Part of a small language model's weights: 9.22M parameters, 184M tokens.
MLP neurons of a small language model. Each row is named by its layer, matrix (up: input weights; down: output weights) and neuron, and shows model dimensions 0-159. Each number is 128 + 24 x the weight over its row's rms, rounded and kept within 0 to 255. Numbers have three digits each.
Before each neuron's rows, "fires after" lists the tokens most often just before its 100 highest values on Wikipedia text that the model never trained on; "fires before" lists the tokens most often just after its 100 highest values on Wikipedia text that the model never trained on.

fires after: "|", "-", " November"
fires before: " |", ":", " –", "\n"
L13.up49:144161157110100178111161123108158165128161142103173142134168149111122181099134129149090096127128141098136077118118131134076138132100141122171165115121070117153127096130117144103085120101101147116094180125142146118149082143143117132140110105132114167160127126128142105133112095141135050099119128141147110147115095155173142124117133140108141123154124129115096129157145106159134126120128134148114092129144099149139127116087114159115136140110098143128144110134125182120168112141156168
L13.down49:152139123132148115148124114126154122123071122151111101088110124145155127111177122123149139176152139172076133174168111103121118143104105083111111102117184150058136168130111107146159110171139169131120102122137114138145174116124115150119142098109120138066113113087135152100116157128093161132138127135123141112132122122100122115088098085140122142123165151105134117135080143114114094125132143127131166164092127126109139125141129139129100138146121145154139200151108129131163117124132110

fires after: "===", " ===", "=="
fires before: "\n", "-", "On", "The", "A", "In"
L3.up78:125130105143153128162121131104142167194151129132171071079130172145122127116106123116151100093104113111116100122122108147123137143137102137114096111133091101114109143128114195122134111133129164147148074149132130144136131167105127127169138101097115156176122134111142120160125119063101170104092118095123156132087148131096113091111139142134155108152096165131115111152126133096144126147158152149125140153114116106152134137139134147129139124118104097107166104149096136142156168101102078
L3.down78:155151111113152134183125123137134108172145171122088162097131124144139149112143169102088116143138134090138118129136115094141150133122093083143131172116207109112126159156143148124131116133092115144107151114074137137100103127153136140082106102099138141134159072151160103114148124111133112146167100134107115157157127161133144118137124101157097135071154133119130122125121142156150118075093101098168119112103106141111111107145116128128094186130093115117140153134147140139126098131120113

fires after: ".", "\n", ")", "\"."
fires before: "\n", "-", "=="
L7.up181:147113129126178128181111099085137145117150120174106125105118129097159089170148149112152084100141125135123118121111133120133126137116113142152125143110147092124104173126117123085140156096161107137124123081104151154143137118107129147113129139034111117122154095115102159130125131128095158108144102119100181137167149133103144137124080125098116143104143099144145162107106147110074136142141096150178131123128155102098127166111121139156142114118136092113133122130092156123115147146176110
L7.down181:064117087168142108163108145109101122106082140142134159113136172135086078139112122094110108114135128137118149127093141137131146123150071142126156135123131110173124151143160144154168123102070102154148167117133157115180194134138118136126107136154142117105141118143072110128134115153137134145125099093114133121121141144119132115141131139134113133102108097134093137138182149105108130123131097152121104110143124156108129172111154133144142137073144116062121077144130148135151122136153128

fires after: ";", ":"
fires before: ";", ":", "\n"
L5.up399:140150156124159139148135142134129126142122128128137105136123111155119141132161116118126145095157130124135157126159047138117115140124132115141121143149126133134160139083126159109136126108130148116107128090169163083105140155112133069126143114166140110144119114114100173061142146120119147100139123137167100124123090138144130175184129157134127080112139081133152157178128158116136152134122160111098093169118158102126071113129124142122135173147103137105137148094155134087128075105111107
L5.down399:125150101089107152117151140134156142134130121139140122154135100094156096166109123152136128189094155092070120143139123130169185126098123105128074135134110110076118196111117105126128109136174083134116108113073173102139121151090123108135104118149146114097158126117093136140082157115098118143129143137085145128159145136114109143137169099116108135119139135168130134129164111130172149166131118143077138126106114111130112114140135122158109141103131121112140085143138135118112144084135138

fires after: "\n"
fires before: " ", " Party", " Species"
L6.up378:157133131118130159151158111111120108128163089161170151115087147083135152120120126139117124107146102083135158122079091126122168099139193107130124089124175106113132178103129172148123128174104090112166121129125114175134115124096091157139142094137130176129138063126159110103119127125101132123124130107126159155139165115153129137108088102069139139143138135131126119155098108106103150133139105147161163114152137119151130117114104122140128107115104114105138163144157102146122141117122169
L6.down378:117153095142140098119114123136104155097107129122158117141136125138153143123143116118126133096171129128081103080156131152167130113121153172149128145173100106099138155139148125114135101128109129132131195149159159119140114116114096137139096115132127111167126204098140100147144140084153093095108102107144114128160105133124126111093135134090163131150136128107139112094172086171123164125110147150126155150075160093117128117088110125118127115141156130169137139120129098163134148134064130

fires after: " |", ";"
fires before: " |", ";"
L3.up317:161093111107139114179123105107131164141200125116151124106111121090161134127112168100133057147107120121126109127140142064154116126117141122124126158114093100148126140135132149112131146087127121179146125118150111161096136134097140161103118143133126114136157106137121159067126129073112128108060127142125143107116166116139152132072141123136128126083116148163136132142064130105111096130127126141165126125133127145153138145150122103152151130108124117104134121162120137142173119097164156
L3.down317:128142140148095149146146135132127126088051114158109130142134125158107123115137135139167163111143168143119160116074127139130160183115132154163113115124152157097120116117136130150147111151116090113107179150106128110149099121190107104126122146113141182130073128100131129164107118144131147117150146075104089119137092142152122111115127147114118130154143093068111149138133166152181162090145125127144109112125094106108126113107145113135115136141131143115104141098117175117124123160116089

fires after: " |", " in", ":"
fires before: " |", ".", ","
L13.up297:154126148109103136126141143127102119126145180171134117102116125098125100178108169147133169164149109104143118111135183102159112162122119098108117134097115117107156133121082085113121142087168153133128160125092143134150060102102112178119121120133139115131139126140199140126120129106146098108109133115125101075161123116134132137092121097088143129111097170135161155131114132116143131141162105140137160140158097128163108114132114141136154145108135093112119123155126121149162115111070093
L13.down297:133084149124158147090127106140121122114149114078117110113123139088144134154115104120098086129084133158146073136119130142155098098086145094153106107145155155126153072126112134154133124162074133149177095113148119166144146142143149134118131120123092167115117162163139119115113144122113145132111100142117127124165131121113096136165147150110129178111147143108152118141107165165071151147169156135120112136093164131173135111119102126130190121107110135124148140097144097092116136120100137

fires after: " ", " \"", ",", "\n"
fires before: "\n", " "
L9.up309:130123104098158116169125115101099131168169118157097106135096138109122137123092153142130094124144113096132135122125125125130137120071156159089112142209129118130129137118102131110111166093126118129103101136139124157132120133072136113148155096118115147144126094125134144119137103126107111119136111084140125124161156110123121143104078131120121163079093116158126162159118131109150107122114095146178169180138095118167141153091135094157131134097109104102153125156099146139172141072129121
L9.down309:124155134146110139135161132129149078108062152134139156123126126136103149121155101119133131112146158152135155142113153181153118122132116147158118097102176162092118047149142111118156095139144102120111154134128121133083128142124117111115154135112097127163131093164123098113138105117138119117093146135119142175116114132125166133121110155154090110143118139092101131108147130183214155113094118130129129120133100114129097137162094098101099132159152140115146094119141169114100128132160130

fires after: "==", "-"
fires before: "==", "s", " ==", " career"
L13.up446:153102159152127169153189169138123133104181138118175124117088102090126144103113137149145149154126148135134140115147145093092133159125128119144152122111134120095129123111133134112084142112140113136120082156150136138124088129111108122121163133073100129119170086140143163136159129051193152083180127130107117164113128114142150151132130129158127131120103126129146113120140154128128095129126099128097115158083070119122159133129137077146133096116125119104144133106134155142129102111110149
L13.down446:148144139082146108108155121124116126116125123070110114145108115127177138126121100126141145158110151132094105127145140140157136118124124137132084083158162136131130109095125158127135123178127127109164166145095158149171116146153162091122126137169144155124101170115168142132122154115088128121175103073118144143101123073116162125119137122148128119114113121094109138116131152143121124120118116093164165137142106145116093113179111110114105148110108136157168133124195121094127144120065089

fires after: "|", " |"
fires before: " |", "."
L9.up511:072103160126122114131141118133085117084154159175159129145138131099165121108108122124089088114130097122183142100135133140115096139142123134171133161083118098112108145128124133143122089082161150115156121101096127155135123156161142153133123139168182134130082116139124128141132124112140103141133118133146137117138153198127069132106108154137118142161113109153165160117108115109173093141131107128126120101084124103163130108111128154109126068127144167135128149123161125110149144112091124
L9.down511:116143177076187136116137126127121139143120156069111096170143164154143116118129137106113103125143155155177131115117105152130146095105128171111136145105120136080116052113130134161081101075127154135155138098120079113126139123119158097128125135115113158181116098137124115139198156158123136114128139152101129159153144149130156135189116131125106116116106128140122122103133155101113121119138110120128110142154129128122141121113115110099157158119141165135130111085126142151123116171103102

fires after: "==", "Political", " "
fires before: "==", " ==", " career", "\n", " and"
L13.up460:172103104104125131115135094136132118113143134107113077155138123134092124138133132152169161103090133172126115171115163144135137084138109131102136183146139093123084147113132175111152125156157110154153106170193121117143116123131106160146101106115121135124177113129120149118130117102124114133185124116120180106112089102111137131154109129108142106124143092156144163092097166162117134128140112112091141086132106150197101151152120162156139132140145125116106115149123146093109126126109116
L13.down460:116134124128109138048101140101107143121128149143111115150142139126175107133138057154116120108091095103180121091117102103098108142160123120108145151112143139159124067139130157116128147114149132121119141109118124143132128144122148107156164132107165127147136198123158156173098140122108115119114136117116128149130181138118140136148101156152099159099120085111127142146151099123058145160106113108122122117158138150136168106103143125120098154129147129128144103060148108147156127128112133

fires after: "|", " |"
fires before: " |", "."
L12.up421:166137105085120139124151141118102116079102142097131158104124153117146080135124134140128110115140145111155096126116163124134154179136112141116128083116128056144114131150112158115166119115113149158105126141107106130117133101093105158122108188123098124153150115107120134144139104095144181136131107124151138117158113174142078142150121142102104096136092148134115134184130210127154118146085103127109141135109125094143170120127117116154123136113159134102137125138097137137146094158083139
L12.down421:152125113149115084134101133081159134162143140154138113161099160127108159122124049114098128142103120125133119101101125130128165095111164131078159148114160154152115127117111083091071168124158144109110134142110130134150142131110157113172156134132150149120108106141113100157117137158134111118109143085076109107120123143128143095107137162139189163114157111134142142133097116092129118137162123131139130131159166147078114130101100109166110119096110136113128144108127146146138145088175134

fires after: "\n"
fires before: "==", "The", "===", "In", "On"
L13.up420:110113097136140138142108129076142193116112119118129147134149158074105104176129121117119137110117169112150073089110146159127071140149123129123145128147149104131117144135138147165152149158129145152109093125108111134124128146109123160154125116087123104159127090095106133126112132132153141126075095125125157125127142125103143078102154153138136126151074084085137173170136148121131162110140185133153087120158158112108152147121127131148145094094140112098121128159101170119135128116158136
L13.down420:131111141157116114140128128135121152136159153119137126101134096144118112135139096117184110094131088131089146068132120193146092077146101149162164158092104143172107072135157140136103115122117152106130129122125164127128130117171150111077121139134149121117172157129104147126177122132137123127112129090115159129124125110108138145126139120122098147124136114127109136120233144140109131083155145133127120113132106128097144137113116150138151150125109126115105061120126152139110105171112114

fires after: " (18", "|---|---|", "|", " (", "---|---|---|---|", " "
fires before: "\n", "–19", "–18", ")"
L12.up402:169134098080153170134150122114122112127141095113138130150113159123147148116161137143118115144131123187127108124093136112149136163115083112111138171135130127116104179109106139118103155109169155099053116124145126140130094094124131135153131136134118114109161082123146061115148115113188109188138092103125162152099188163134089123142122107100088132077090157134142129124098143129115130111117107146151105113115127135091143097132124137121111158137132120113142149120120142148138115150118136
L12.down402:134151117093088143085136110134116120134128117093121085072149099171087160097179122119093161135094116178141133089166106125155090118158134132113141118131142104136135092128143156128091140115125144134149169146148121117201099122141092091124146130118105078106143128161135123100124151131120114127125145150093102136115135136121142102144153176131134116117129109133101116143168159127146156154118128139178124085182125105122094140119158104136134131155147122122097106107115173139167114119123156

fires after: ")", "\n"
fires before: " 1", " 2", " ", " 3", "\n", " −"
L3.up430:137134126106158141154140126144099119130169124123160104099139180125143132116163118119114100134128115115160125115133102098139147124145133106145117103154101096107130175110096132098121141164125142109137083109147121162162165139096102135174130120078114125116137065149196127132118094108131176144109083079138193147099153162114133126137118155106127155088132105127158088142127095090138134135103098116161129123114117108151142137122131141145117085123131128108155131158117171174172119120128142
L3.down430:152106120131137116198137093082104134117142138102145168113111135096161106121123110145127158099167102139061115126169148111139118113125168164150115147120136107142130179160126111131113151125110105154135162133115096154148069147137122120121118126135125134104143031130140142110099155095101112124127118125147109160120159103120146148129120103136143100124133149111143129144141175121125126090105101155137124112127109104118140172074146109145079129132135162122139144107102122143117150159134073

fires after: ".", "\n", " \"", " when", " |"
fires before: " is", " was", " has", " |"
L4.up113:184120112107159120151119094153149133134129115075119129106095100120130120146089124110109160118165124155114201099132107122146090135126113142129125123180142133124124086096095155139132114184122119115120082126188174096114131119136096101141104066147117108131143104104129133109110159115134154193125133131163123143135111148177143149155141132128108131130153136146148112109117119108104123145134156128111087162135100114135105134187135074133143164115130170130141115133116124138130104116163116
L4.down113:154141167159140098130105121129159122142077152099139094150115153137107140128145153113137124117137138154110097109161140128161132156119107132107110093106163128088162132137178113097124145127142081158164072117119140122117139121099149139065102125105100161177136090108147120143115093150124129192115135122139139133123140131127143116154146119137105143146096162158094153133105125107169108138127140144119153141123143128138120139168185183127154133116095148142137109143121099069117173112158099

fires after: " m", " (5", " (", " (7", " (3", " (4"
fires before: ")", "s"
L5.up195:133111106113092156147134143170092167134152109073171135129113160115155160112096130147069100165124159097117139116115130139128156138130166129141121104134130133124116141110149164145108088135078115130152105115117112163125143149084085149121106100131140122119159058147181141120119129104132147141095125124113158155131152110137118098140137139113160138107111108145111090164094110129125140127102108124175180088089132150158163117129135120123117123096105147105147162154139150168159100116148147
L5.down195:152137100137130113116149086110140122113143143132165153120110101103135125092136129131125157112100089114120117139156094141117133146109159146156151167149136113064164113144136128143127113141082130123115178174138164124086079105135158131111154129110104145197118140111127136120158132117144133115081139093107131083116101146126164134084111148105121118125165138096111174169129109134116116113114126154149138142122123132138135127110178139126139173134142097135137162146126065103122145112054156

fires after: " |", ";", " it"
fires before: " |", ";"
L3.up619:152122130108197086153142118149111187115143143142154149126151144123158082136179160103108101138149077121091111136130122088159121113152125131129106128149142128151121148147105118148162120088129121134130115119101109154114120135077145134093140131132129127139163133146132148116087138094073133113083142147103131096130160111156138130093138117168162104077111121125121115128112111068124124131138141120169149167145093142172144119106105157140128138075130121122134123143118077151132091100104152
L3.down619:112113114149111176113140117074120097129089129112082124100120143155111153109154177154129162126113158119172160129097116159102134126096114143155166108145109150084150151127110157130118144179136091171160164117168102125112108127133132104149140097097146128116141087114113121122134119133129112097130110096133104123158107139117130106126156133131081153137134112127167147137178134130173107083116124127118148074144099138122141113127153108124119096168104106120133198094149141159135166138151129

fires after: "\n", ".", ";", " —", ")"
fires before: "-", "\n", "\"", "==", "="
L3.up506:140135112110109142146115115119106124125173099127134133146101182102174173133136141083107040174160139122103157129096107109124147150130140102121096130109126119124109170134126155122110109155102133127150133120111130157145137131062122133115108088120155137131140074122155130098122137108118134138083096070114150142143157163137104145135066140086142128122087111159153131135110114103113147135101095119184151133136140150099139140117105146138128130102115110109143137152155129147126116126178158
L3.down506:131105127157109110156100104111102110088122145118132134098147123114093115114101108157164156092141129117158080100130165149135123131136157179133149114177105085111123174126111138132140144120071156149116146133147154114134146131146070170146142160119099123142137117079135121143119116098156127112111137115134158087150106142094123109102156106096104123124137130109163148151146107125095143158121151181165102123115170112149149121103166126113135113080169106110153172151095116140141149097126105

fires after: "===", "\n", " ===", "==", "====", " =="
fires before: "\n", "-", "On", "A", "|"
L3.up27:132125105134096103149103082121125145138178118146135121107118145101153143185164133103132095116163135142137159115092125064114153135132117140139145151110110112132086176138115147107100132092126131134088141147119157128158101133070142124133140077083125137159154109100112130149139133090167159126118103126077158113096155138122107108122113132105171153114074124129123120136106108103115122122135102185153122128130129088101136121121143117130149153150094099104157123148085172148134145106157093
L3.down27:110115109129097146164091107124099130126137147124098089112142147100120088151109142126132115129140135132159124072088141122115145152147133160133124140144115099116105189101148148145157136126098167115115161125102166112183119118147122143102140090127149140134187108097126133125149129110169181134131094145099131090132169160138115095122142118084120107125140100119128119142158094137101132142136128147175079135159124121102128152144161095117192126098134094073149136110129142176144110124121113

fires after: "\n", "=="
fires before: "==", "The", "In", "===", "A"
L13.up531:103141085150144119147137152106096138121162116136136112089118157129116121140081136117132111127084167153169116105081142118100140144140148124114137125128154104133095119136117113081165122135118154192115118152122206132159141118128131108131084122100147121167145098165092167152131121118137158127102083080125152079110122149115126083114130136144169131114117097138109131152149138138112142103133128156107108136135128125100124158108129124180155101084174090098128129132097174112117126130148145
L13.down531:088101143163129119128140114122155090126105130149101117134101148124093091124120145136142119126152121161103107119087161138134153136173155113134117155123135130218128086087116095111093149147077148113139158132098126111150116145145118121093119111126197123120156127121108159111213101127138124150144119138158168146139138134123132140116129140131114147123139116123138086147194133115137117126167128096142093128143124162122135135111127124146154119108101106088137084089177123097121103141118119

fires after: "|---|---|", "|", " was", "|---|", "---|---|---|---|", ";"
fires before: "\n", ":", " on", "---|---|---|---|"
L6.up245:135111124104137112128149153049126132101145124146133105132153111154140126160134145126117098128123149145063133100125109130134147107146115123150067132117161138120095162111164140124114132126226202116136182190123110153095140103132138111163119104099107132166144140138147086161133118117125112143092114102130121145154082147151152115122112097129112116136114125121119134156149120129110090149131097120076132102131105161129153109123111116160159142125105152133133127134112134127130139164133152
L6.down245:126106122139096144157084131128119079091161141150115164115128162100104127099117158119076176149125113177172117173100118140147117129083116093141110145170142145158112116146131134123119139096153144126170145136105143130132151105118095126114141126093128139099178173112156145099156136125130128090135106101088139129125107110062138161120126131109141127114148126138142118150067107157143109150153135151128095110128143133084104155157124148100135141142099114109099162122147147072107124161113124

fires after: ")", " (5", " (7", " (3", " (4"
fires before: ")", " 1", " 2", " ", "/"
L3.up573:166128120094137121115126133154125105136168154123149120066117148128128136126130137136104125122112118089123142133169163119144174145107174110168109133124127100098119152122124152125118088131121132149163105126131140147146155184120063135170164114115102159131130099177180110156126170075117147095109094139140150116089165147186173116127130099098132155130126156102110103124110118161116126107143083139149112116101107112123146169115146116122105121136126120105125149135101148166106122128117080
L3.down573:182125132104129131118108102133111147114110178104121174137133111143132147130119133114124142129152100096106150131147101121139117146130132169147142122159158106077130177131142153099106139137132114097135124129126133149144047158064127135142141146081085149122104117081186163143084144097120119113119117120142143162129145148133167110099107118067172115129126142168086114150108140184106109125110115149151161144123158118158111104130116128120128124125104150152132123158091125157120144119098125

fires after: "|", " |", ":"
fires before: ".", " |", ":"
L3.up612:182109128107132134139130144078105091128194138105130124112107104109184145139137130145121121107142101108139168144117156053122142129123114132127133146120137114124160153140129137144061139081125123131125143119104132123140088130074080158109140123091120120132123121139137103084115131130156154126148130124120124147172124138150180158107120146112116113114126161160149130105095140159086088116162098148132154108133108109121075122164146158099144117112116090126165152145156104138146140135098170
L3.down612:119132140133096132107053133126075110124127149115149134147175114152137136126107148123111119130168161122128112081104185118152144122114109151129128096138100134101185155113139154126137137125126125115155111128105129132119129146140129117109136150122148133129132154087171160136101110142127107165163101138132114139161077102135115085110138117075085140110135125142178135098125164137144171149136105106168149129134113122144099104095109112097149121109113130086144147155176143116199099126124083

fires after: " |", ";"
fires before: " |", ";", "\n"
L3.up579:140113123105130111149125128126125175135181117105107106113137128109196122119118167101096087159155075126092166127124130099128136114095196107112122153107137115149151152180137138142119128112120156120128111131091119156118144102081151122105106097141149172114129118133137149090136154087100147131085062068137141083145134074133107166123102130130128113145099166111156158137112145103132131125162125118162170150144134121143131140127109130121139149102139133114144126131152094137128142097120123
L3.down579:130132117143116134098115131134088131124126157142143121121126122147115157102167152100144155118114160110137112125100147148157119142128101111138137115151119099097155156107093146124155148155085101144119191107152109111116103151153107136146163187070127121193124093097112130154058141102143133118143150100167097133122091210140121116136135136124091107143143106070130139123160138129127130134127103150128091160122132146139119105101147126101092117151127130096135187095113140135139131140145130

fires after: ".", "\n", "\".", ".\"", ")"
fires before: "\n", "-"
L11.up70:127141069122137124152131094106105108103086146141129145148091193110139105123129140111117112132171159116172121106097174140126183166117105112139109120140148095140131157131123123134135127130126132156131153134107142174149151118076119147148119128132136112125159099119115124128133119102137124124117128119132121131169137146125137107115092106134175179120104095126107124145116173093133136096110075114153142090147113124077115123139129134164141094058155110092170128141128162136115082149184137
L11.down70:113136111115143138159123156086115107092141145163152096126109107118048098148119090131129174113132168140157131121056142107151115145163148144138160131124125118158095111084140111110147134142142160122106135139143147097156151135159144135141125127113128154131135092139096157143153095141163143105127108108125155083148119153099127136125151152125166117130149109105115116132142135114136135140075113134113113147144159150099149155089140101160122116115154089040110108105108143146156108109147159

fires after: ".", "\n"
fires before: "\n", "-", "=="
L11.up199:120138086131206114163101140101088113046125135167167116136115143142141115125161159116146113128160104124114115113116107122120128130150102118113146105138162129129077148113125102147099110146153115118114173139153146156157144101133113164122131147107086138076119101113120118147122146149124180146138108143122119136131143133123072167118133089072127118117125105133139123118119128119129119113133133156159118129148107161112123125096111156162144096090160084073140160109085135152132114166125118
L11.down199:120134122134117129113113169111123135138146129136144117159141114102092120159123112088120143139095130145136157080120126158140149167160150140115095126119087139251135078118145143112173154134087099150109116117125106110117123110152163087077115112134137126122170150139133157109141141138120120121132114110149160124101126134116132120135128151134140126123161106128129110118214155113125146124083138078158127125139125140111118138116092086142127161129130145096128066128104131147124112123124147

fires after: ".", "\".", "s", ".\""
fires before: "\n", "-"
L12.up51:131118095127128105148113147064115154106103104128142137122137176156130096167091149112139079110135159159157098116105143109094174141116171132123099115116110093145116143130116109094152100120149124135104123091100140132133146156105118128091112127118115131108163141125101148111136170137148128138115128108153112121158162176136146107091076093161134120101095095168147147131121152154093124102081126162163132098150102142094123192111143129141122125110143104085160124144132131120104092153143156
L12.down51:131141107136127141190102131129142137116123150131122097154123119112094143121127083153117160171140125111153130128129151124162106149155114130140143133153118160220095093138188124149101139118119165127150159108087142102142090086175160133133093125132127133110125126106085134110114138127144148100119082116117160119098146124121167138104141122145133107130152109102104123134135097136067133104142146092130111130120148121125151164140153109154144141084139119088109092062128132136145108115120176

fires after: "|", "\n", " |"
fires before: " |"
L7.up79:111121137109135076124148138128149111139099120060101144140128116109127141115110119120142154125143137145118150158171110092098149176127124125097142122141113132114124100154123133091156148104139182161140119133132104122143113109152105104128130096124159123136132137108110146117105102073111102130106144106066115132144148133157126169130098101110092149135133050122132102114119163121140214120132127138134111138161132146190131107134107116142130092086173137102171146138089149115101121118125123
L7.down79:086136149167153152124113123145156148129122151075097089155095120151173088104116116073163123113136136125133149088164131113154134103149143136105097112142111137085123130132178124156130132182127120138104102121127042100135107140095129176103153132140105109105122112137157135128088144134150114124135141109121137128143108125151142103131136138123116125126128184106095104149082102092163159095136148113097143098124150177145145151135104134128137105113122103144138111129116129085088142091113152

fires after: "=="
fires before: "==", "===", " ==", "s", " and"
L12.up44:172152147141153157154186136178140110121149178131144129130149109147147067153118134134148178130105132120161090110104146076134137165135135153133121093146145084112108126140116140098137155134168130166133101130092101158105091120114114141094127132097126117174122130087159143150125088126145128076125120146135124078148098147140165115113122122156162130155120184125120103129104107099107115135168128114108106165108108125163160144112147127113137105134095119105098135125096103140120128146116092
L12.down44:138135103106073126118113123086096122115160138114093096117138136109150176087136097137108125122075110135155144116189143134119142079120109119112149118127116141123134134154125149166093109127118112141155158139121111131150144116104156120178107136153123143106115124138117134132057139165133096104109113125127149142153147096134172161155127156069108131129114150121106136114143151120088147106086121128147127076153132092165119116143101109176172134154147133126157185157139095107137142119158130

fires after: "|", " |", " May", "/", " June"
fires before: " |", " –", "/", ".", "–16"
L13.up251:160149118061128203131125106112116141112156106068124149144146113126127128173117147124125154102140144127112102123133145122104136135146131131128124153126124104124107125114160123123140110140135113125113129138180131118161116101120101145125065144154130139153131128123091130115154091158131070090158126122132079075105109175129125140143104194103148113147136111141132114146116139119140126154113109105088127127122133104190132181181125150128119121116140096119162124146139170097114089142132174
L13.down251:098114130191107147098125155099132142120077122160121074130117142117162135133164137145168126137123111144120142094126090150143128136123097118080133120136132156221150096150093129161127146116127140097106136169098097138112139125124104110126169149094163155101141138109123122162093165098131135130095112121084158155128104097128148103111151107153126146105132137100116135130118125147096134143148118148169131119135110181079139118092129132124112125137109122181130141100109108178144137144126102

fires after: "\n", "|---|---|", "|---|", "|", " |", "|---|---|---|"
fires before: "\n", "---|---|---|---|"
L11.up591:156140113125129142136122146162164117141156138108138161145085169132124134135141178145088140123147151151164162130163157143121123142113158146134162133153162144144145171156107155103144172119155108095140136176172156087146165132106102094118124128099131145130127142120095119096127116155115116052122147152111131134116130144105124145116124149114135137109132101100148161144174175138133106126133158129118161121128137165140110097191157162080120125142153125090131159093154134095129080139141133
L11.down591:137144079124124134143159148106140121137098126167145122131149121124166110150156142117153146149092092067123147099134138125142148169149113129121115113109140107172101155124157102075125129145145121094142068119129116131126142114129116127153144082148117149134157151149132145141101107121132153135103116170147118173163144119109148146113148112141143137107136122150129138148149154108058128123127157138126157090130162126139127134128092148095142162096070067176107099090123127103176153093108160

fires after: ".", " For"
fires before: ".", " 100", ")"
L12.up217:133121099115101148129083129121171139173120117127111093143104096154178127157135156116128168120097139113078141098095122117134169122142148109132079112149134117148130104103165136124129116165160121119096148122130104116086132123125096102141130105118134109127163137145193143169098104097113123153130082132106109148117135154145149129121153144148118123156102143150102157105185110120092095111113113150112153117130134166103150114117098102140132149090131106173094139101059134180139114130128134
L12.down217:080129143083126149124103128101141114117166145129165132093131146111075107101096135157056118102151133134142107140099104168136054108102128129181144131093112123153158107133120127133111107118163112112157116155122149126163110127182116142119122145133145137145107169129116166094125099125098120144111146141142141104125127111155108133123118130131140113157141089124156096147056142136175142134123114124134134112155132131160092127139160134104100100164141133116108193134126106090111120143150100

fires after: ".", ",", " and"
fires before: ".", ","
L11.up434:117130138102122160123113129126150122140099165144135133106099108152142091173127139136132115104057156146127123114130121104103131071152124138163113159095143117189135127134165143131123113160150175146087131118136166144136091123121172099163131125126107102134079137170156080165147131099154177107062130156138118167136125125145136096158119096148127159121080136146111130110109096109138078129125101157130130126150123087120139134101129126120123117155123146132133149176147105162126142150118143
L11.down434:102141153095122137093150126154098113118119145122104139109116120092115135109131112125082096145167135137124143139140102167129091138109152146130125131160110106094121141127133151125162132100124118061147183108126165097098139123136105127146098184133130113099126141128117159109090140152077112113138122105172107125137115066153132169130123135107078136133173134111173153141116125142159151150125147082123138109127114161085132154081128125149114136150151162150150200154146097155127117122112141